Weights of a small GPT-style language model, trained from scratch on English Wikipedia.
Size: 14 layers, width 256, 12 heads of 32 (1 for keys and values), MLP 1024 GELU, vocabulary 8192, 12.4M parameters.
Architecture: LayerNorm before each block, rotary positions, tied embeddings, attention and MLP in parallel.
Training: 347M tokens, 10575 steps.
MLP neurons of a small language model. Each row is named by its layer, matrix (up: input weights) and neuron, and shows model dimensions 48-111. Each number is 50 + 15 x the weight over its row's rms, rounded and kept within 0 to 99.
After each neuron's rows, "fires on" lists the tokens most often at its 100 highest values on Wikipedia text that the model never trained on; "fires in" lists the words (lower case) most often at its 100 highest values on Wikipedia text that the model never trained on.

L2.up474:78 31 77 72 44 42 45 61 54 56 63 31 43 52 57 33 39 50 44 58 56 73 80 33 47 71 22 57 42 27 51 44 69 75 67 48 60 61 24 75 51 53 40 41 57 46 62 40 40 29 48 38 46 71 22 66 28 66 70 50 59 56 29 56
fires on: " it", "or", "end", " this"
fires in: "it", "this", "calgary", "platycerium", "measurement", "humorous"

L2.up818:43 45 36 45 42 61 48 69 57 45 54 66 55 56 21 54 68 54 47 47 65 29 55 36 70 54 61 44 42 64 57 37 65 47 49 33 66 51 52 49 46 48 50 50 50 71 72 50 41 35 58 16 49 55 59 35 63 63 40 39 41 70 39 50
fires on: " At", " at the", "ide", "At", " attended", " gr"
fires in: "at", "the", "guide", "attended", "atinga", "engagement"

L2.up322:55 67 35 67 46 43 43 21 33 31 30 51 63 49 40 53 28 44 55 70 25 59 52 50 36 40 41 17 50 51 60 39 56 40 68 57 72 57 78 38 42 61 42 68 55 37 58 75 55 36 17 67 53 64 52 36 41 51 57 60 56 40 07 62
fires on: "'s", " Her", "s'", "o's", "an's", "on's"
fires in: "s", "her"

L8.up561:56 65 51 44 49 49 60 40 64 49 28 53 47 15 69 46 74 83 86 83 58 53 67 49 34 35 47 42 64 37 53 25 43 66 64 48 49 50 47 39 49 37 49 25 51 22 53 68 53 55 57 58 48 20 34 50 68 36 55 44 73 53 47 44
fires on: " as", ", as", "ing", "ed as", " and"
fires in: "as", "and", "more"

L5.up182:35 62 44 50 28 50 44 30 31 64 22 52 33 74 65 85 57 37 58 44 59 43 39 53 52 34 54 65 27 68 36 23 80 53 32 63 47 52 51 63 63 46 73 42 31 68 51 44 25 35 53 62 35 35 53 44 41 29 44 61 61 58 72 50
fires on: " his", " its", " their", " her", "r", "'s"
fires in: "his", "its", "their", "s", "her", "com"

L2.up1010:40 47 24 44 18 48 31 64 76 62 56 36 19 52 65 59 12 41 23 70 67 64 69 75 37 52 53 65 42 74 70 65 16 34 47 38 31 61 53 48 59 57 50 75 73 61 27 51 37 36 22 28 21 59 48 32 71 32 32 46 53 66 47 26
fires on: "A", "On", " In the", " On", "==A"
fires in: "on", "a", "the", "only", "awards"

L2.up852:48 47 43 58 23 50 46 58 14 49 62 47 66 58 38 08 46 62 44 69 37 43 68 39 31 32 34 42 52 35 63 26 75 85 41 62 45 33 45 67 40 31 50 38 38 50 24 62 19 44 70 45 36 34 47 55 84 51 09 29 67 63 42 55
fires on: " it", "al", "ied", "or", "-in"
fires in: "it", "in", "died"

L2.up917:71 80 44 70 54 51 55 56 79 49 76 53 50 76 22 27 30 64 57 55 67 42 33 64 42 43 32 11 55 58 42 34 39 53 35 44 38 72 48 66 67 22 49 37 50 77 62 07 60 37 71 65 56 72 66 46 36 48 21 74 51 53 39 54
fires on: " and", "s and", "or", " Wh", "ate", " and c"
fires in: "and"

L4.up881:53 65 42 44 40 68 36 50 56 47 28 22 52 45 49 49 57 77 28 76 46 61 54 62 22 55 48 27 53 60 42 46 12 60 40 35 40 71 45 36 64 49 36 54 35 85 82 46 41 63 64 48 66 41 53 24 55 13 65 39 62 49 76 26
fires on: " as", "er", " than", "ic", "ed as"
fires in: "as", "than", "smaller"

L2.up137:63 31 26 52 23 47 52 65 73 22 38 65 51 83 38 46 29 29 33 43 37 29 48 71 73 63 44 45 60 64 60 61 40 45 43 62 46 12 41 73 64 48 55 63 31 43 52 70 33 48 46 21 23 55 36 32 45 50 67 87 61 55 35 11
fires on: " in the", " In the", "ac", " rec", " per", "In the"
fires in: "the", "per"

L4.up629:47 79 52 47 40 56 62 31 70 53 25 47 51 33 72 50 68 64 37 55 46 57 50 58 05 26 15 71 68 65 75 46 28 70 63 73 59 43 39 80 48 45 41 38 59 60 68 69 55 34 62 41 81 58 42 57 58 31 61 57 47 43 36 41
fires on: " Best", "on", " An", "an", "est", " an"
fires in: "an", "best", "won", "west", "prize", "man"

L4.up556:39 29 50 60 79 35 18 73 52 72 52 65 44 43 73 64 40 46 56 51 65 60 57 65 42 60 44 73 80 56 64 37 36 26 21 20 66 35 34 56 54 34 40 45 51 44 43 23 31 42 49 67 58 33 36 53 34 57 44 42 56 38 69 26
fires on: " be", " were", " to be", " become", "ly", " became"
fires in: "be", "were", "become", "became"

L2.up138:45 59 57 46 41 48 47 44 51 31 45 56 69 36 38 46 65 75 42 69 43 54 41 34 57 47 42 70 59 35 56 22 53 47 15 14 70 29 45 42 53 57 69 52 46 27 71 57 40 45 37 36 71 40 66 08 59 64 47 58 65 31 33 55
fires on: " had", " has", " with", " have"
fires in: "had", "has", "with", "have"

L10.up874:74 74 44 66 42 49 31 51 32 44 34 37 39 33 53 83 50 54 33 60 47 49 76 54 46 34 42 61 19 55 43 52 62 72 77 40 39 43 45 47 46 19 54 40 49 54 55 43 53 65 64 40 85 29 59 57 42 59 63 48 64 85 67 67
fires on: " most", " more", " University of", " H", "ot", " to"
fires in: "most", "more", "of", "to"

L4.up407:50 44 46 73 29 64 56 60 57 54 58 49 34 44 45 48 46 45 54 69 58 50 68 56 60 55 48 63 66 68 73 60 57 26 50 30 69 44 64 45 72 26 17 24 23 82 50 69 61 42 28 50 73 53 31 81 51 50 53 47 61 42 55 38
fires on: " to", "ed to", "ings"
fires in: "to", "wings"

L2.up288:40 47 42 32 60 68 22 63 67 56 55 43 36 88 24 67 38 69 22 50 61 30 59 45 74 58 44 46 70 43 66 58 41 26 57 55 69 25 44 56 44 68 49 56 51 42 54 72 68 80 55 60 40 53 67 75 63 76 61 60 50 56 73 47
fires on: " in a", " as a", ") is a", " for a"
fires in: "a"

L8.up539:60 76 59 61 73 36 71 43 45 42 48 41 52 18 48 58 56 47 60 51 66 20 73 35 49 43 71 66 40 58 25 27 47 72 34 57 46 30 41 38 45 32 46 62 54 57 54 24 55 29 81 30 80 70 60 55 44 28 41 81 37 53 57 49
fires on: " an", "h", "st", " p", "ing an"
fires in: "an", "unanimous", "pairs", "crosshair"

L4.up618:58 69 50 62 69 30 49 33 46 61 66 67 42 16 53 18 41 34 43 25 48 58 47 70 38 56 53 56 53 78 45 45 22 68 57 65 49 31 48 28 62 34 42 54 47 27 64 53 62 47 41 32 45 58 43 68 60 50 47 30 58 54 35 34
fires on: " can", " to", " used to", "ous", "ess", " could"
fires in: "to", "can", "could", "unanimous"

L2.up825:51 64 58 53 13 54 28 17 50 43 53 22 43 34 39 61 45 65 32 56 77 45 52 60 46 57 72 57 61 52 32 15 48 36 59 54 75 34 31 39 31 73 56 62 78 41 30 42 51 49 48 36 65 39 36 38 43 32 55 38 41 60 48 87
fires on: " He", " he", " his", ", where he", " professional", " him"
fires in: "he", "his", "also", "him", "professional"

L4.up742:58 56 60 33 40 42 46 55 62 58 53 67 41 43 61 62 38 30 34 57 34 41 82 46 67 31 35 52 82 56 65 52 40 50 56 52 47 23 37 35 63 53 55 63 63 58 49 64 65 14 44 77 36 61 30 61 25 51 44 41 80 75 56 22
fires on: " the ", "The", " The", "s the"
fires in: "the", "a"

L2.up393:57 38 37 40 79 47 89 63 74 74 65 50 27 37 52 30 53 55 71 28 45 29 99 52 41 26 36 51 46 68 68 30 39 56 38 60 50 39 54 49 54 49 28 88 63 51 72 72 59 29 18 35 51 39 76 52 43 45 58 53 56 20 43 40
fires on: " also", " still"
fires in: "also", "still"

L3.up426:28 54 71 48 52 56 73 81 59 49 53 65 49 44 25 66 45 79 70 60 53 54 53 36 35 54 39 61 54 37 56 45 52 69 52 28 73 51 19 63 43 38 54 43 40 54 39 41 71 56 42 51 42 28 53 52 44 45 47 43 54 53 73 51
fires on: " has", " is an", ") is an", " have", " makes"
fires in: "has", "an", "have", "makes", "making"

L10.up187:55 60 41 28 28 55 35 54 41 79 48 50 63 49 21 74 41 13 62 40 65 42 70 42 85 61 36 66 41 25 45 64 44 31 30 61 76 41 42 80 38 91 63 44 56 35 32 56 48 52 63 65 43 52 58 68 51 48 41 25 27 62 53 75
fires on: " a", " A", " in a", " and a", " | A", "; A"
fires in: "a"

L6.up368:44 35 23 43 53 78 35 33 50 48 28 60 45 31 30 42 33 67 58 39 60 57 67 41 74 46 79 35 47 59 65 46 56 35 39 57 58 68 57 68 36 54 11 33 39 60 55 22 67 69 38 46 77 45 44 73 49 46 38 59 65 31 63 78
fires on: " of", " and", " in", "or of"
fires in: "of", "and", "in"

L2.up848:69 49 46 54 38 50 51 45 54 27 25 25 63 23 24 77 28 23 17 53 62 51 55 57 59 41 54 38 47 78 63 16 64 63 41 73 34 64 79 68 53 61 58 40 61 34 62 41 30 30 51 50 48 47 47 39 61 34 47 71 60 70 31 68
fires on: " their", "'s", " her", "a", "er"
fires in: "their", "s", "his", "her", "opera"

L8.up751:57 87 23 34 33 28 29 33 34 38 66 23 62 49 28 34 36 57 83 72 34 58 47 53 38 50 78 50 15 44 56 44 32 41 36 49 28 54 59 53 72 67 36 53 74 62 72 69 71 53 54 63 36 38 71 43 49 53 54 73 60 59 73 52
fires on: " and", "s and", "ed and", " also", "es and", "ers and"
fires in: "and", "also"

L3.up944:12 59 59 31 26 58 32 52 75 48 44 45 48 59 53 38 47 45 28 47 61 54 65 51 34 71 67 42 52 48 94 40 40 38 42 51 67 34 61 44 52 08 48 31 63 49 63 13 57 58 31 34 50 57 43 55 42 45 21 33 38 75 50 43
fires on: " School of", " of", " Center", "er of", " Academy of", " in"
fires in: "of", "center", "in", "the"

L4.up849:41 80 53 35 49 44 55 45 40 57 32 74 49 37 31 49 57 19 45 68 60 25 33 42 26 43 96 27 38 28 54 54 46 60 53 45 57 45 39 28 51 63 65 62 36 52 53 74 49 59 43 43 75 44 43 52 54 44 24 60 59 36 69 88
fires on: "0", "gr", "ous", "est", " as a"
fires in: "0", "a", "telegraph", "indigenous"

L2.up775:61 55 53 47 50 57 45 35 35 68 30 51 60 35 26 59 56 65 44 40 52 60 78 54 53 76 31 79 71 56 54 44 37 50 46 36 73 52 42 55 29 36 55 48 37 46 44 38 49 58 58 57 49 60 90 52 60 52 72 28 68 63 54 54
fires on: " was", " He was", " to be", " would be", " become", " was a"
fires in: "was", "be", "a", "become", "also"

L3.up755:54 28 47 43 45 35 32 68 52 63 41 75 17 56 42 37 42 33 51 65 57 59 43 30 63 55 47 49 66 72 46 72 44 30 71 28 44 45 44 63 97 55 49 69 76 51 67 26 40 36 57 50 29 42 35 41 62 45 32 59 67 56 63 29
fires on: " of the", " on the", " in the", " to the", " member of the", "ed to the"
fires in: "the"

L2.up604:58 52 45 31 54 53 47 23 58 69 45 59 36 64 39 60 40 52 53 65 16 48 37 44 34 59 67 29 44 61 35 50 35 51 37 60 58 38 39 53 62 64 37 62 69 67 57 49 60 28 34 43 70 72 50 60 71 45 60 42 45 48 42 53
fires on: "ed to", " to", " to the", " To"
fires in: "to", "the"

L3.up958:28 77 48 44 48 68 40 34 49 41 48 50 35 71 59 55 33 45 70 13 07 60 53 50 56 31 47 79 16 44 54 57 39 46 44 56 58 39 57 51 47 44 84 56 38 43 41 47 29 35 39 62 47 35 54 55 47 30 68 31 36 73 70 53
fires on: " there", ", there", " her", " these", " this", " civil"
fires in: "there", "her", "these", "this", "civil", "therefore"

L2.up377:55 55 36 58 62 56 27 61 29 49 75 56 67 59 47 43 69 51 68 72 75 43 90 50 31 48 33 58 63 63 35 57 49 44 83 81 77 54 53 45 50 49 55 62 44 56 38 61 63 51 55 52 48 44 39 37 48 64 44 62 48 49 62 25
fires on: " than", " until", " if", " even", " as", " yet"
fires in: "than", "if", "until", "even", "the", "as"

L2.up548:55 75 50 47 66 39 52 46 49 48 26 61 66 30 43 16 54 72 30 38 43 79 65 58 53 55 42 58 26 34 51 63 44 51 45 54 50 62 54 44 63 74 47 60 23 40 56 53 50 55 24 41 49 15 42 31 53 65 54 54 46 61 64 29
fires on: "He", " had", " has", " He", "ti", " Gu"
fires in: "had", "he", "with", "has", "a"

L2.up612:74 42 48 45 56 45 74 42 57 67 54 65 81 45 52 61 68 63 50 42 52 59 94 25 56 50 76 57 12 32 40 47 48 56 43 38 67 59 48 68 28 57 62 57 61 41 46 21 50 61 58 23 52 78 59 46 71 37 35 65 66 40 36 58
fires on: " had", " has", "all", "ply"
fires in: "had", "has", "mall", "supply"

L10.up584:42 28 46 08 69 53 39 31 49 47 08 45 36 51 45 27 49 58 45 48 33 73 53 75 63 46 53 73 41 51 62 46 53 57 56 33 62 10 40 27 65 36 55 48 58 47 55 62 41 49 35 34 50 86 48 66 24 64 51 35 62 68 55 29
fires on: " could", " can", " would", "ing to", " to"
fires in: "to", "could", "can", "would", "will"

L3.up417:55 66 45 29 47 48 19 27 40 39 42 52 45 53 62 50 52 49 62 44 40 59 57 28 72 44 40 45 48 35 53 49 43 50 52 59 53 64 61 35 23 37 55 65 59 47 40 68 64 69 43 65 65 41 18 44 40 65 73 35 31 49 53 47
fires on: " out", " up", " about", " track", " Out"
fires in: "out", "about", "up", "track", "upcoming", "upwards"

L10.up16:55 28 39 30 36 84 22 60 54 55 66 79 34 48 58 54 46 60 54 48 60 60 73 44 78 40 47 36 37 42 73 37 50 61 52 46 55 17 57 00 35 59 33 51 41 62 45 53 73 51 38 55 59 52 39 55 42 47 67 62 45 78 43 43
fires on: " a", " to a", " on a", " in a", " received a"
fires in: "a"

L2.up410:18 79 60 40 23 51 63 36 46 35 58 76 54 55 58 68 72 39 35 44 38 26 41 46 64 44 61 23 53 55 67 33 41 39 78 56 57 63 69 47 41 32 26 74 31 42 81 53 29 40 64 53 46 33 44 42 36 45 59 55 58 64 55 32
fires on: " at the", " tr", " to the", " and his", "ot"
fires in: "the", "his", "trestle", "an"

L10.up1010:37 54 64 35 56 43 58 66 27 87 51 45 45 56 39 41 36 20 62 38 44 59 66 34 72 57 63 39 25 69 42 45 15 53 52 50 78 66 47 42 67 36 34 37 86 57 53 38 43 53 33 80 61 42 45 38 49 31 36 56 37 46 76 58
fires on: " to", " University of", "sp", " of", " at the University of", "ed"
fires in: "of", "to", "inspector", "the"

L2.up967:67 36 46 37 38 44 48 60 62 33 47 50 74 54 40 58 61 41 58 49 52 24 49 37 65 29 45 78 20 21 40 47 62 57 49 31 57 51 53 58 48 37 54 38 08 49 75 40 63 37 41 41 58 66 52 36 75 29 60 48 32 37 66 52
fires on: " has", " had"
fires in: "has", "had"

L2.up1015:20 54 59 31 53 51 51 45 59 82 62 47 42 29 17 66 58 26 40 37 53 48 61 38 50 53 80 51 40 66 60 42 46 48 75 56 51 53 40 40 41 21 45 67 60 72 22 45 52 34 37 00 37 64 48 50 55 43 55 18 52 67 35 53
fires on: " of", " lead", "or of", "er of the", " offic"
fires in: "of", "lead", "the", "department"

L10.up768:40 56 51 44 66 78 62 51 41 41 67 60 45 31 63 28 42 26 63 76 41 63 55 62 37 45 30 54 44 46 44 56 46 46 60 58 46 33 61 46 56 77 65 65 44 49 38 74 48 32 59 41 43 57 28 23 21 28 65 51 61 52 58 20
fires on: " one of the", " as", " all", " are", " of the"
fires in: "the", "as", "all", "are", "from", "five"

L10.up106:58 59 41 36 58 68 36 61 57 46 46 56 58 45 55 65 53 59 20 73 71 84 62 64 21 61 53 22 55 29 41 48 27 76 64 41 38 33 57 42 39 23 52 57 62 66 33 49 41 61 44 48 30 47 60 53 58 35 49 44 59 61 69 27
fires on: " that", " only", " as", " which", " such", " no"
fires in: "that", "only", "as", "which", "the"

L3.up273:47 23 57 52 29 42 49 56 50 68 52 45 38 63 62 50 48 35 61 83 50 32 43 22 42 27 48 56 67 14 54 58 56 32 56 33 80 46 61 45 60 46 40 46 48 79 61 54 67 56 05 46 40 47 37 90 50 52 49 66 52 66 49 31
fires on: " in the", " at the", " on the", " south", " from the"
fires in: "the", "south", "cape"

L2.up686:29 60 37 54 48 61 40 61 50 62 56 38 36 49 49 67 38 51 51 49 36 29 58 52 75 41 60 68 52 52 58 39 34 48 36 68 44 56 39 51 60 68 59 19 32 49 58 40 68 71 44 50 61 29 60 41 69 32 97 69 48 63 37 65
fires on: " She", " che", ", she", " she", " co"
fires in: "she", "he", "check", "sheet"

L2.up727:25 59 74 60 38 55 46 32 47 66 51 53 64 67 55 32 27 64 52 42 76 31 67 43 52 38 14 54 45 31 40 17 49 51 58 47 39 47 46 33 70 68 29 74 65 54 26 74 72 63 52 37 27 60 65 29 37 13 34 50 34 37 58 57
fires on: " his", " her", "; D", " of his", " His", " Her"
fires in: "his", "her"

L2.up864:38 70 62 61 50 59 26 46 46 47 64 34 30 31 69 56 16 45 58 42 62 65 56 42 39 35 37 40 51 52 67 70 61 25 45 51 68 51 62 45 77 32 68 55 33 41 41 50 52 57 33 63 64 32 59 32 51 51 62 39 73 32 44 63
fires on: " there", ", there", " mot", "It", " This"
fires in: "there", "an", "this", "it", "therefore", "fact"

L10.up851:20 41 58 63 55 55 60 39 43 42 56 28 46 51 45 32 45 45 62 58 56 61 33 41 45 68 49 51 29 45 25 40 55 38 77 35 59 52 58 52 35 26 57 56 70 59 67 30 44 63 48 55 41 69 33 52 62 38 20 52 54 47 69 60
fires on: " to", " for", "s for", " at", "With", " by"
fires in: "to", "for", "with", "at", "by"

L3.up216:24 36 56 35 54 37 37 43 36 39 55 60 07 59 24 29 36 41 43 37 34 71 56 57 35 38 62 46 23 47 73 65 65 48 56 18 64 47 56 47 50 35 44 48 47 61 75 39 46 67 63 79 51 67 32 61 55 52 38 44 70 59 45 18
fires on: " would", " dec", " could", " to", "h", " returned to"
fires in: "to", "would", "could", "not", "into"

L2.up32:46 58 67 56 40 33 65 52 19 61 54 51 75 83 37 33 31 46 62 51 67 54 45 57 59 26 61 65 31 36 59 58 22 41 70 62 41 62 44 14 43 41 56 34 46 74 46 56 52 77 41 46 50 64 61 64 61 28 50 69 56 30 38 53
fires on: " de", " et", "al", " Sal", " Del"
fires in: "de", "et", "del"